MLP neurons of a small language model. Each row is named by its layer, matrix (up: input weights) and neuron, and shows model dimensions 32-223. Each number is 128 + 32 x the weight over its row's rms, rounded and kept within 0 to 255. Numbers have three digits each.
After each neuron's rows, "fires in" lists the words (lower case) most often at its 100 highest values on Wikipedia text that the model never trained on.

L3.up170:107134173097182133120034151179142117118116146130105154099139136095102133110116137130116104105116184082142084102128116126171062137132136119125121083102175125107115056171129085109095136119112153151170133175122148120116134114109142085168127116078123130110124171117162174170105085175130154128161124112124122081189118125162133097143093078146056144148138123154098205123137182194084116149148136140102147118095121120122116154132180143151088183148155088171118087153136119132140141122158171140129120091070104094144142113200152162101169180128172156108143197133104109073150205118098076107
fires in: "in", "on", "along", "at", "outside", "occupied"

L3.up1729:130124091118151081102167117097132143153105066083120118165145096154195164108094181093128093121093178113133091033157114110090111117141099136150128121097116117117119128057136088115102154082108164057190157113132148148202164097135069172127105086140212122110148137036143074137128094152128138151152132109129139116141125112123130107049155088201074120151144163155090117133085126168098131153160126089191097177164157199132151148118177143097158107113114151100127083100137120163154132107113106187137059126122132134136144112130094128100142096114084110176126130156115120117152131096118182146
fires in: "the", "a", "while", "that", "most"

L3.up1492:153148155149203163158070143103096147123116081102096080129114108152124233064151139112096089097175129101131049114086096124120183084107108173114164098096133205155107104126112108178123145125115146130123110139092128093150095176141173145156099098142151115137164093150106165119158196099143109126124143120208109097120129020185111132110093123098151148182105143086086146090133145118149134119110113118192172146173163140129109134150141109064062088062089081153098081108115129107151079087109106105105138142142194071122086135185092119123143093179131153161050115149099062148232141113100167139
fires in: "the", "also", "2018"

L5.up123:140101134140158134196119136129077126166169120180155116174146145124165115158092140128122152093114054106021104160096111138108129096175048097099084109135149162110114099126154101111189134129100118152132148147147111138158087136166100163162107132129125086074187125093159208147149074136086138080117139074152151065105083164112098085115163085079126090125107105084101169104150107168154088125164148132140128152125111102101166102113102144090139093107174111127145102104121140140054171141147160112122119162190174140099133101094077125164082118123100103093055166174150102178205164124067126218
fires in: "the", "had", "by", "in", "has", "have"

L3.up1460:148119082120063075133147094122156142189144114161111060166127121179111126201109090119104113151100148141114155114124180168121134095066127140097170121108101233113129152139083092114122087177088152151156131135145081121087100164131173177077059175163124123146118139090129083123123106096111117135147144075119134089149134161111082053126123123123141112152106137141167124063076078142167113105151089129151107135182176126182111123172141133130128079073101112066123141131138153105155136129173079112130111143124142097132111122109091099137158173094188186156069092123140120108129128128146110099
fires in: "of"

L3.up1245:099153150103133105164150064137097119149174153108159125166167065092166211117113156072095115154113145130119124190156100134202147132160137143098111127167128171134141125102151112088129184125117123124129115134099111125147102105179070153143133119138158119114123071160142146101091120111108089073128179142121130140138174135152124164119139113113126121142112081155107086152137129136084170112089190207137130109169146130174101166057087095175122145144206163226080133134108171133146152102133114159141108079103153123104155151143120122126145141079068093115102088140115116166109081111173094179
fires in: "united", "york", "states", "american", "china", "british"

L3.up916:169180157164158133184104158117158159115163120126053090158105134077131127152132157116154144101113125113133146128135127165140100158090114109103121130164156133108074125176108111059151165132090136078169159143099166126101077133121128133120115129115081156130126170130155057186122112110159122122171180114163115157100118134153245103102108196164115161106102109169172132154123196145133091136155146136056163120075106139124096121157130144165075097130063122147165087178119155102185040154112081122177125099109134112146125104123191150114137161208084133131194156152132095143082091133095107107
fires in: "from", "of", "between", "to", "at", "starting"

L3.up1854:168125076057112107156117133187112131100110136092142169163152110043123065142167118156122102138173108087149139150203107159141115145125112108121147152172154094128092077201094134116102147124077104134127097093130123116135138164044124118111131109171152142154138166140172099133126090102177179105148145097137137076164099115184132160127198189126117116132133138162175101132084131168162105145143094108084104125080140174155136152084109141111110063153153129141138152190087118140159102127144152137094101142106180113094125055119110073101075120167137117161141130133161137167086095116163145103
fires in: "for", "on", "to", "of", "with"

L3.up947:169144158171119134088136160145086104074076165106139105103148095174173133116118169167090109098038120128126121161141167057075106112162135161181144109094161068164142113082099141117080137116133080145118154183153119108137181117094122148114135109051124151081138112162110137172088168147129160179151059120158092137094170145146143083192202167125148099097142132131116054155175100163093103116171134151155088057117089155094047113065076127113093117133161172107129138145149167116122112107082177154104134107133167119154148129134168201106092145114149187146147135145134125126106140143137099127
fires in: "the", "in", "of", "from", "to", "world"

L3.up984:103129135134181097139195144118113115127070114079109161121156083177129120105124127134107107125142136139127130074089124132140142156180093150101153109153137136100106059079131149141159201069169172088100142116138108105109136117139141096185168118170103111098124166112117116107108113116106172145147108180201099132158170155168171171094121147094125182086029173135176061117138188079047185151161128139095155130152136099112161109126050108119129159135116119134188135158121128110124156113131121124092094152100133118135081127147153166143124117083122207112077096142114182206155090156123163066
fires in: "2", "of", "2003", "1992"

L3.up1457:153091091096071094142188075082098126109123149150107123128121144171131140175120094129165143105177097129100140132122078154110138091132091150121145136185148168196128148158038126100092130171122141127141141121160135084104110118104153109073117133153147170092161176151136087121151139099147086171142126085161093123105174116190153129131102089161139117147042152058157110145117120160143142164128140098141150117132140119132112096079156128165129095134104146117159098092156189112138173125155099151102154119111141108181113089173159139066122138137083080163130070079195176104148172123126181082
fires in: "of", "for", "in"

L3.up2001:120129101148086083099170082108100113081139160142067186146137151113132157130113124141101086090163108107134129117081101176136107193180156095096116177150106200182166118202149172084109117082094109113134143145134094198090116100095149142115110111112122184107109175159137122144149149083116106123167121122097097090101101154139148133156159069140193096147174161088097092163106131078110201133139126100126120134147133097143143106145196140122111098088129204128121076114086070096127194103160099102101163169083121122181174154107097137162149146135147095109139102106122153115122114114190095059
fires in: "of", "to", "he"

L5.up573:147157126093102102080161100143176161116106121060126123085158171130157126112126152124123146116068082168106107097121119104157157178054095125096159122183146144106126143154140103125095113088099075099139171171196133148079179092142150157112107163106071184138161084043108102153149147122126152143108143116093130193180139096127133029096125147156127104134178124114136142109165141153080171092143197092138118114119151085169118103171120063108101106101142168103141105072148167180115144238101140134102137219177070076089097087168115127141132076138127148164106144124142190128180114111105088119
fires in: "the", "well", "an", "some", "many", "late"

L5.up144:123121108072119144178070187157072074158080096133133201157181088169208142106157195135096129129178163120085132135151159157111100151125122107082112146099128111136040125111149116146100128125158201129134130089127173143150121141185083094206133092190124147066115141132115112125099130105153149096128069125132134128126097172080129132173172167101158139059153109125136155120091146154098180178100094111117143126126118120070091104122136162179146120147096157143178106128108092180177145169157082127043160139140135060097139225157070105109167108133127132060160130142151124097136098106125173135
fires in: "1", "1st", "2"

L3.up839:149153058123147195127135100190098126107067164134165132169156109098174126167109138058138081135103077162166106099155124121062163163139065181150144159146114145146090080095058162084143126153130179132140083126184132137083118147098106158071113155184131130168133152101165090227124111121177116135130150118126154142116170196085119126102082179128036155149141105133134188154134155144080155161082103117082097172096173116101191114134095110099117158134147147147074053138117062136152147154184135114115117090095087080101120139154084145146105139151134121155073063169124156192112101135138114142
fires in: "for", "of", "season", "place", "years"

L3.up569:119101137142180117141062115097122108169142153137226079133130165093085118103138101134122151156058127168176139190112093132131095121088144151087191224097120101121146133128144124106135150120161123132150141125144116064073066139109114101084143133106156090175129200097148096131142183112120121115162152165105110201151124079125106081147146092101138173137128122037049148070140153114088180121160112115139097093128115166103125107156132058129118169132153112180098129162096150101161187113167111167081135085096145173179134132076135092103135084087177116160110194117150112153159162047096090135
fires in: "to", "in", "of", "for", "at"

L3.up721:156105153186161107132139087133122116092139172115180129083130074129114129156148114173056138064140101144158155136117129123165174135120115111135080174173145070185131154114127055191073147149129119098115120115121165117130145117115120143108183091054146160135150124118152127168136103122191065099144066090174122084134093103182180128110224118133122088114117117106122077165112164153102135109127094109131143094140117059148099124101169126099184134103153184182150062074133098151110138076101091086138165142096117159121141134109108096139123126152092081101128126126122143160121157095125154089
fires in: "of", "such"

L3.up1767:102125159146104128127134106173131197119181121139177091071108186183117098081133116139208128124092139150101102163090080184187151126104180102117117135082170126111114140175113126184065094149106145184189150133192082115177095138116090132147063107137076117158146081102167133162103110168072114129125108168126142108126169109161115122129177198098206084119113126113139095105095127157099135086111109129110157155065166165134157198110085188100141096145080133158144138117134131188109192110093147198140144141108152131140088129135094157152125118078108093107058150158151142132088164128125101092
fires in: "between", "are", "were", "among", "for"

L3.up195:179157143112135077084139066113097125104114200108055084091048094144108167168091157130164156146091175185081160172183148146097131112155138184169183111152127109159133113124121169107065080103173157143080143079109101106164082162164111172170123096179116168122117117069170150162146147138117110128157144127209077115103135146148132177143110108185160107146103190145136164123098138151129081124132114107164148167153117117100183161115159109159114127179148160136141052139169082093166160052160078022086121162126161129164130106116111186072121125141123144180098093184133094178110160122076141117
fires in: "in", "on"

L5.up627:028144133144118175124105149116137111118138165120133098130186123105130152133177119115127117133123149220117089070128081157111132129144162125145158106171062152067149122103126149094141078102129110161101146132139165170081104129159088096129115080090107139137153082108112138160124117142143153127111123166124102161092162084111146149112161071172123180039108099109140101164173108094125151130121130053123169132099136135120130133101079092092115149158156150111117101101214133108140112145116128131084148116066143174097161095119127130120182172129136134148110106121127088126154178102145148112
fires in: "a"

L3.up240:147119164065223172092051115041145105168108121081118121148090139200156137166115118095151098144107173156146114178111137159169168115089096090121100155145159165180068109091136113118147069136133113165128134128181165089175069133169134152108123120111143151135126101116159122164145187108109112102050139109125167175097111116172140093130132080147167138120118155118142172151161170111142141073187146082121089115137178080144065110123178175115151123110124115163103144135150134130164152118180119132168110098085197121117105111159182163108127119125104167120145106123111141143130195147154159123
fires in: "to", "which", "order", "also", "that", "part"

L3.up88:135147177123150123138138154123110115199124064139132153112150121114183162088103101128149150109133116139161131108127109111130193126123047160131146115161109167122168092160132130045105148121073120138170138103146113135103125110119077107149111212099129130170133135186135146113036134150112109109119198151049147052143164197118156142120141145079193077174105077091099185097092115125140080186106131166129093122131067196130094095069109196128094096139082124149044109157128143186169103157158121129116145084131104180137175147173114135052150142127085161139081134092130148142148121095136116134
fires in: "to", "t", "i", "ve"

L5.up357:059066108044106070156117169071170146106075106157110077121155137113143139155146119140104133143134152118185150101168117082088162166120108103153106161121125180109105163118115140177127099121068140078082165132125104143144076128111087098131153188129174180115127165142134145172164102152130099140121138128145173149156125129159174089132098176108114202162215152135087148092163147104099121127162193126099156103147121135102093141111081099126056085134156044158110140123058205134120170150112135136092095108163151120107170151181114108077119189178127136137144180128176160156139128120112106104
fires in: "as", "on", "there"

L3.up1156:120131080124066106138114123097148146173151136177037141150125111104124134134135091122114079060139104122097128113152140102143148120113095145199162122192079163163162087150141164108082137199141108146082053049141147140140120133117149048139112095117134158099099170173113100165164102116163108125142152098142084126103118107132125095074084132122137143132103098107150105196159173161073154154123110100158151167157126179143108163151150125076134113138106175151141078120158117177124115114214143147175119121099141114175131126129229119082037109144129103154166115114147131126084075111140118182
fires in: "of", "for", "on"

L3.up616:064109120098093110102089139167092099075152143131122139101141123152099156143156145139112116089130123122104141197108129156162123110166076133123117140138097184103046113235114169109078129160111182120061108114138100129097106156150155147131138164108132085136156101155110125156102156104162120094149126114167132157098073121116082137051131158126145148076147120088113165089100113142097095123150091099156166137164166179135061120131125117103144124036159138120104157155103117110129176170137110107139050112099133099124103107136128123085138101109105150125144143093118102153119095082123090098
fires in: "to", "of", "in", "the", "on"

L3.up824:159104115102104108174096101175119161139096109086193075162155123111124113156196139145152153135128189103165120089117105107137120144136141137118177133154079124089086099138099105124143185071138134137113138128165150150160162126158102053079116131135209112148132140107159128109123166173091146114122115114193099169156109154180215065101163158163133188079181151153139073097132110103152116151152103175109105140099148125156066142146114134100086137130129094106111081082073178142129154149168133120113159155158120113169172166085121107169078110124130174118167108173143107087152129129127140147
fires in: "on", "for", "won", "in", "ran"

L5.up892:104110160133083076111102158128129133118112077125117072141130114149145160119169134137175132107168141168106119140169125096193144108135098212151133112119144163136081138145089111142143109097192087125161142130147149107168163167095149134142090100123110180162143113128107163172090106130137115074149089136173072128155133099142093148114165153074143115108089143128044135137074152130138255086126140100089117145134163135137176107172177153141106093117098118161207204172104133179128091127141104226125092122080175183118104090096122100156109185152142126095071112136123056110133143123138116158
fires in: "to", "this", "that", "the", "was", "also"

L5.up1846:166150055129147133171115082187116213142104046107143131073126110087136192065114123152158152141154101137133128114084079072147107119124138117121114092139128096108140129076188155120163093104099210105143111176116093129144077148112119083120117076107102084155127183116113193088154176130109126109147096128113150086171118149127137139112084165188148128151103133122115177101169149051120081050129091177118121066203106095109131139158120152125045106122134142173126154123137143080149142064130147183129126191132200162127134126057099124136171137129090126109115170160127090129135137135105068089
fires in: "of", "in"

L5.up547:127138117122171172120133127130113088139103130114096172151175160127144112108147140165104138123152088181120145106114098210090143115126079189109185185147118161116189080158088078177138115168119072116190165114172157137187107179169085115151076103126150098097153136146128144163142122134127152129169096095124156096104097083178123067130170093106083075055102104127147146131179107213137125166151153114094103105075105121127160134105123137128147213168169123147094080136181106057095129167109165171084101115092155096142114121112085143079113124121132135089048086089160104131067154073162176188
fires in: "a", "were", "was", "is", "be"

L3.up187:137146154134076088081134126147143154121120118120189119094082114176085063123104174193103185123109141154132125125112163148218103085097101084121150153170169137092158069080115107047169086144124075112073180109076124144121105150132156208176124107172145103107146076110092140192109118148167143141119129110138137109112123120148106115086127138148114131118145128085139139139099152082120125138108130132128158143115101149120123135098076111126169093125141117088088058111134117100116115126144083157142073129132139115160178185164144160150138087108112084205094148164150209148171135115145156096
fires in: "united", "all", "many", "much", "some", "any"

L5.up511:156139076175121153140098084092119134082157094155110124169122108091139107099133120170136106169106105144104104131085124146168191126114132145106154095170146144150132138168121132151082082147079085117140107121104165113164179117130079136141135174150161192159147043176192105043114139147098126161064097114122071119111160099107118066059185135135118100105078160160136174113053052094169178114138101115182155080168130135156105182133128090158077142150116094151163109136121126111128114125136102126179139085140158101165161130149100170091121131180088078127118185138114091127150132109105118152
fires in: "the", "was", "be", "being", "of", "were"

L3.up1443:161143167150110128111103187046159160135173125117119105132078153123172140098102123078142184121105120097105119162116117139133124113114119091141137132084113073210126108095126088132086113098115130153175166096150150145128132149158139136134084180102125098141136133125097094208071099063127156151127144138098127121138157124173116076159183125131098106101117107219114141177133167138065127132154145126130203146161161118144081153061115108160129177163140120124120114144073184167139133104100114055139126148124124113163133086164165141148116101206121141134117134154119154098124139128113136146
fires in: "on", "in", "of", "age", "between"

L3.up910:094099197099145058123104141098159132084133144131108146105172064151133124133175140137134105144135166101114116151134110098112166161148183119114148138124124151132146104051140087099116131072110089129084119122153136161107158147098093120118084152088103105120123118165168128140112081124129125140102157105142143171200094154165096072127173168149114127049168185143124111157091135092109166137118136127129188100086134154172084190143127138061130135134087095145108107181108124155195143157133101165064168153130124219099093103171134159135120147156111137101117139112094132115155154158164140229
fires in: "because", "when", "to", "after", "on", "tells"

L5.up1538:155138112098101153173176185127217098149132146112076125081145073172147161101128130070147114100123178107098148120088152138159152138167121141068092104129107178103133074126129090113128087181120137137088105150134146107136110096100174109135175086118126117113142103247126116217124147125134111114066108149176079112104139128123097106125195120168176061114102124069111144111149093131071193110099130130103156103155173139155077142106131171106168075100116203128118151141101172146093119136177104180092113080122169135103149093108106107135098078122051119186107101036138127142112128130099072132
fires in: "to", "this", "of", "other", "and", "despite"

L5.up838:103157128081107169161086121137086087122110103114189080156087155148116132095108201096128159051026134099142143112126124110093135070123106115137120113113091174147109123187138067112084157222117177113144090158140125111130097126116133113110167061166085180156104113126111141201087143141133138156093130119167097105149177137131122133127152160160101142175082148133148154115088129157110141139116020127145087153117120092107166132144087177105120123142186101160110153139140182155113092085117068180138109084131118107134104125156179136073147116109119149118119153171125160121178221153127145166
fires in: "the", "all", "some", "one", "a", "each"

L3.up902:106135101165123087180075108118123109171132103158161129138120081128086162148167181035161121114090127117135167114155121099127203089124121073092127100142130199142156119107115129107175088188131103122118125131182064172160120124090111157118072152143117122200061134126141132135118109146095129160110160145146130126126112150110164116094144117131102100074085092119083090115125138202185105103133079186072124147172172115149116078107119139111143108122190114131120086096146152107110084108095047180109085146079204134094154120132075123124127150087093171171131160176134083157125124141115138101
fires in: "to", "by", "of", "only"

L5.up487:101207077130079143131152144156130137189142086128185140134113173091190115163118127128122090087120179152102109082111118141112160113065143125133133160137153176160091111127137180094110076117140158187154118152122095056174116078147191116149142089164066141121117138142100138102110153134131111158106104120134117099115145146150116125137148154130126110155101173128152127159114130171095165115068112159145089115171197025124125150168134176157146094144141175117133137183091198140148071093126132151133091152126175159077114138117103154094123120189084084112169106137130133107136125225175080121
fires in: "to", "of", "the", "it"

L3.up168:060123174157113093083054183111128180139088101102112019103053154129190095098113112154153129125102094152140154155121121124130120153097163142104116102156171133129116136149124082150012128180171184131119159189169130107089144138102117190149114121095137113168081139138112110079063194139096106160125122074171112126109110170080112092117164131123092069136189084094109089143149163171165176182099074103091119150122099100090108184079111125120170116137124151151114108080118164147133085110165100231154137087150174101104131085146181107142150112140092109180092092111162144150153110080110115160
fires in: "the", "some", "these", "this", "a"

L3.up1895:133126096119174156122176105157210126145123110151099102119100140147138113108108113177150106167081087124128094172114094112184116142187100173106119183079022164107146155132119086187136101127117157137137177095136132127144093115071131091119147092118115129134128129093089082214111127165176139068147125061139161112132111133129148102155081050151149069110127138181088152111125105098123107153200131121102133090098114142164177127161146060157119164098046115078141081095186054131066088199123143161117132138106121138174115094143131113131160163117170099199113130189163133148087044129175111159
fires in: "the", "s", "entire", "theux"

L3.up1939:124126141143113097098141114118116099128102112154120114124158148057119111111074160174113147191136194159099096176067107102140164105158209122144154146173081072090117130114088123143086153187144168161193138102120140124085134137173115091143059135100123094142133127101088109134078164114140108111110072177081044117114145171139118168157105138066152087107112142109183151112136114157098089152174157118127146139131155181150178133134115155153157159127135112116224107106063147217137152130141116146114121106111149133152108106141093175101125160045110106132146128159068086106087141127170118178
fires in: "is", "in", "were", "are", "on", "was"

L3.up745:129144122087151207113122143066178196193192123131109084156127122170141183103178148113109138138147109095069141101161176128071137130164150125151092182107102094130152130060139108137159094070121169152101124108147131205079116118065092154152140153136092146103203099122136076169152123127064115129108114104173142138137089197125045178115137174125106129148158152087126124160149134088087121075186174102107160099156096172138114171123166124111179120124155132161172070154111160072129090151142112133084137098117169113091121133119060075100160152145151172140141113130148144107149141122112148148
fires in: "on", "first", "5", "in", "7", "at"

L3.up1810:142138071150088100182149106140189160134137070158121088155068120169131083141153094154180078147101150158172124064127137189116132146158109157163134133128074093139103153154158133123062195137115147121192132085159177137115130097115086160110194130128116190106125122127095152150097123050105147118135166062118156106100118141135151135120158122185141107187071130121143213117115171146082123127103108168120120137138155184154159124164138093150107129117055121156118120125175148160137093129095100154158108088123082179118097136094112128143154153129134174119090115090174132118178089159123150106
fires in: "to", "the", "as", "a", "named", "in"

L5.up1495:112119064127161135167092138095139089095147101130215165135114139111180191072098074108107159158110139141139114152103084119139088113087135075080126135136114163126131099096165071103162138116169077175170185096104100093156134147140127200147136151115158075137128156110129154086141134121114106131100131176103110092111136111087111106110179113124122115149152123175142128046129154123178130164125164101139113127088236104091195146098118157144084128127157097153097126072107072129050137123087139126148129128098140088171151160099177168148047176107101106089139152120141152189181163162105106137
fires in: "is", "was", "been", "be", "are"

L3.up1752:138138169156172126135143089092127095140182113215151092163095172175160048156157118177111115128152136130126115160102103141072160129129168104107129161133128192126103149184130189135163138195112066158141154110144224070116112137107089114141121198137117135139145141143142095205118088137114177145131110115116174178105174147043111152180146136143115105116162146080143155087145165101118129167091114179161121111067111101092079138121112223189108128152134126177120131130119149067150138122114111158105158061118194145062107109137112167089148162120080145130120133149129154118099124132140137154
fires in: "at", "in", "to", "hotel", "into", "near"

L3.up880:161184105103100109154139150112113181155174162138091134133072129135131070120056126209168112158131199196108130097119142163131132155119122169116134151153097140150137100111159118092086126162137143126131134191150102107068108160072115151093119089150130102143131141085164143092083110101106164134176095107087155140132122208070149091128115104117217138117082127082127120134079184106117106151073071139079134094121137140117116166138166178145154141119165092131063103065155134133116077128127082189146158143166152158103158121177128228155125098114138133165097150114184146112184120198122139122
fires in: "no", "the", "this", "any", "a"

L5.up818:158122151138151113183162128108131134135153121153131181182118155141214149095114110114097157121114120183141098124122134120091101094157086092099192074131121127175092061147161081151158108097135115153172107093086130125118079132106156138140161163078138206081127102117134171068135140168153151117154128164125145078108172185099137150081165114086056168133086091168137117117102133131166139136123112094155093139124157108053095106109122132162129102146090137209143104135164171148106121153132157185092072108129092127118175118139090133165154177147076119078145121136115138142156150161143092139
fires in: "had", "to", "a", "have", "ve", "has"

L3.up1332:121187163096219127095121141095106162132160167102103107098192170130167101049111186115154109141154074140139123093145144120133102193097123100148136085069183112118165103110102159141155142110133146086123111118093141066090151150139129152099174173182092176117106128124096063075118142124102084178063126108094131071142132146089158083158103203146118155206129124099136137126154108160085144099119121147105148146169177121092191111118097130130129142154083098168176134129197123131157150124140139103152118100101149125144119203141083130120137140101166084114088135116109093121065061109117113144
fires in: "of", "into", "area", "among", "with"

L5.up125:092178150114143083132132133078091110137163122121147114127165135110163121107133087135123141164112059209169125145137126108175145115102147094073170119126110099145178103078127089111162097129104063107163114140101121073159128080187146184131108202102129098151132134098153122114137160183122148098075113137175109122100138083142081133126211129124160139142108147180108118172130114081129148118099151122138153128108185113095199126125187133129050136124072117171130060126147122162154199139112018165080151187084167067124095115129162138116110139144044144096173114155098160147103120128134103136
fires in: "a", "was", "much", "is", "more", "being"

L5.up188:148093182066155068078159157105172086143104111115155155105065111053162130130130105208095172100063143117109188170125162116144136077100148109088152128051132134096087161096156078144097132097151119173081119123181158142190105144123163082113088179124112084087140082159144118176141155118147140145104204131125114140136138184096196140169159154094163104132115136134095144066129139115098094113187140198117152113140113113086075096127115131096147131133137062088092073080137094140131112115109128166134137113104132128154167094122118178108119169146113100068110137130162146168066103140126178125
fires in: "since", "in", "of", "from", "by", "until"

L5.up0:148185140149124146154101111174132061140138127183108189087112160150188154136083156129130116080120170105102154143091183141178126100169170064165095074147103122174085094193129131154124106138107160150096090156142198145136090105197126138246111091151121084096070143122067183155121082193085111145078163135088108151165117179157118125133173142151124112105198172124191114098173120149138165114176124115119123128089162152131103073153074154103158133103078115098136068059143146101111068142110133131185119120153147094099179104169093124087168173108121126121093159069176130101117157126062091142
fires in: "as", "that", "and", "while", "of", "to"

L3.up608:096168085149165111133103146079151132113140103081133084144147129159113109123145175133117118073130116087146121082055132065139148149116154096117140194168131149066152158152197157134100140139110151130144154113176118116132132171130136162113083131150141107113115146151062191111148111179105136182113055098101105142153116083091183133150143120113159131138096157080131106122125119106124157046104108171134146112154165159089106163121101132118081158104167131154162105141111154116158229140137112153162155115089172061132190175122075127130117123101093038107102112100101085098091181139132158171
fires in: "of", "other", "from", "to", "time", "by"

L5.up1387:127152141145104071117122100123169146120126150166118088103172194123124169134156045113144210137083185136124072155098150170117080090169063116095092118152178194150175090108100143140200105127190105102083143142151103179190131156135087064176096137112137137153101081079143102181117099139138077121090125115095113111165130136116158144100101141172158123146123136067144150058107116123158164076156131090133181112140100115089107164107123161152136157155182120105067093124159190128103123108161188109143175083127182122164186115129122189161138193147107184180099090134147108127154093082108162103
fires in: "as", "for", "a", "two", "three", "after"

L3.up1953:126149117122195176101121121048076122133168149096162120132140101136173140090115140127145090127098139127142122079151107149101142097066151156069174112119124174117135104127123128175102129089094155145132091137143067113113117183150087098134116184226124089114109159092193158067073123135131109107153125135149114081167178057142142097120106164137120142187076066125101116123104132069142138075110112187097144112162162111119131156169115127124126091148115173129162129157148093115115185101126081176186133170119091092149130065097115093130106050196128100125098157149108117134125122121124052138
fires in: "of"

L5.up51:158169135060140110081124161110176114123106102156135091135137114148132133108118184122074121129132098093085159157114167166155131094111127065130093076164178142122147094137124092097164150095146113129060140207123137101148114151115102169124130099160132133121096118146113070177054058181100155127120118164134116092147161139125155138118159170151124086132113149136091085120105104169120109102131081149127130132146162106133138128166105136106173112104158094135101157063148129075078144095086166076120114163116126125157233170192129084200126161052106079102071164175077098120115164087116097091
fires in: "of", "was", "to", "in", "along"

L5.up1109:108097137164131134129174128089091123095109133149078147098119099115116145112116082191156159125146166148150136080075141120167148236157090124148087149085067131137130074096143105173116164157120114122150134129170243133130109120106149132131199058139139100128154108139129157183115114158140154190125152087089151164176130160109177066101125138133122083078126151113116131121106119164084171172130151091118139125193162141120151139126142119119128152088099127087106074137099158127123109129127166160107090167111113172174080133093171167200145141139122142164173145117081172165155073125166135119
fires in: "the", "john"

L5.up1678:120162110094102152095079135117105120187125149087054180168200110116118129146096133123145122131168196139159081081174153094150096072097156187180033132144147123117115120137179200122154129168140095154170130173135136118080115185160125191153114063159180191107151129065101132161149122174134101131041119146151143147096116151172082111161101108148094123109151074066150119180128135074109119185126155101110122101120152103077232153112116165118126110197151088139158113141127147114131109087089131126161145082096104142124122134149118111114137096136151128121155128117071168172109177162135046121
fires in: "a"

L3.up237:125132073123136196120134135081112129171111059105149126089131133170094082111161165116159125129125109159097118155118068135048125127105114146079180181093123165174094088171102106155177117152143121133144142078099156094117124100118133144110143108161111164196099125121118157195116116100082125121149170125147107204169095096151066102176121174132124150154093147112046074106120117126099119127166096191133162082160124076082058097178155115151121160170128093173179165166110117075111153112085135164099101095071179116145135122144136098144213140166149105122179157103125157123157124136160129085
fires in: "the", "at"

L5.up347:124154103114092146119075183112163097161079096136117103157118170175119103094165116141119121138155140196153154212099159091142118113151090113125141115105124143041075136164103124160159132146106117198064088148137154127167099126113085107166118109192161168138159130118098173146129095149106153162122157132139144104130085130070180154152138120116146147115082142137065128112165125103186146180104124170152151077189088071120113123114153104104114107182124184145117121173180131122104152116091119151168122119109141124137225152090169116142132123095162143101088135081145132186111157140135109101
fires in: "the", "a", "their", "under"

L5.up673:131021198128106104151153121114180169062134134096150171073073115142152141090132102140153110091140116122149130075093096113125091102168106128136067135094131145098119107115174099153175085120108195131094152134153155088163082149108119153087123132134147150152044141153139119148127116153132128118078179146143151185137083145110151107150167135124124196146136169167111118075142165123102140091117113105120110168144099170086169143160106103077122184132146116135117163111134175139104153114117116115125130102214112165125158166127133201153157186089180188099110119135145142148127115135102112197
fires in: "as", "a", "population", "with"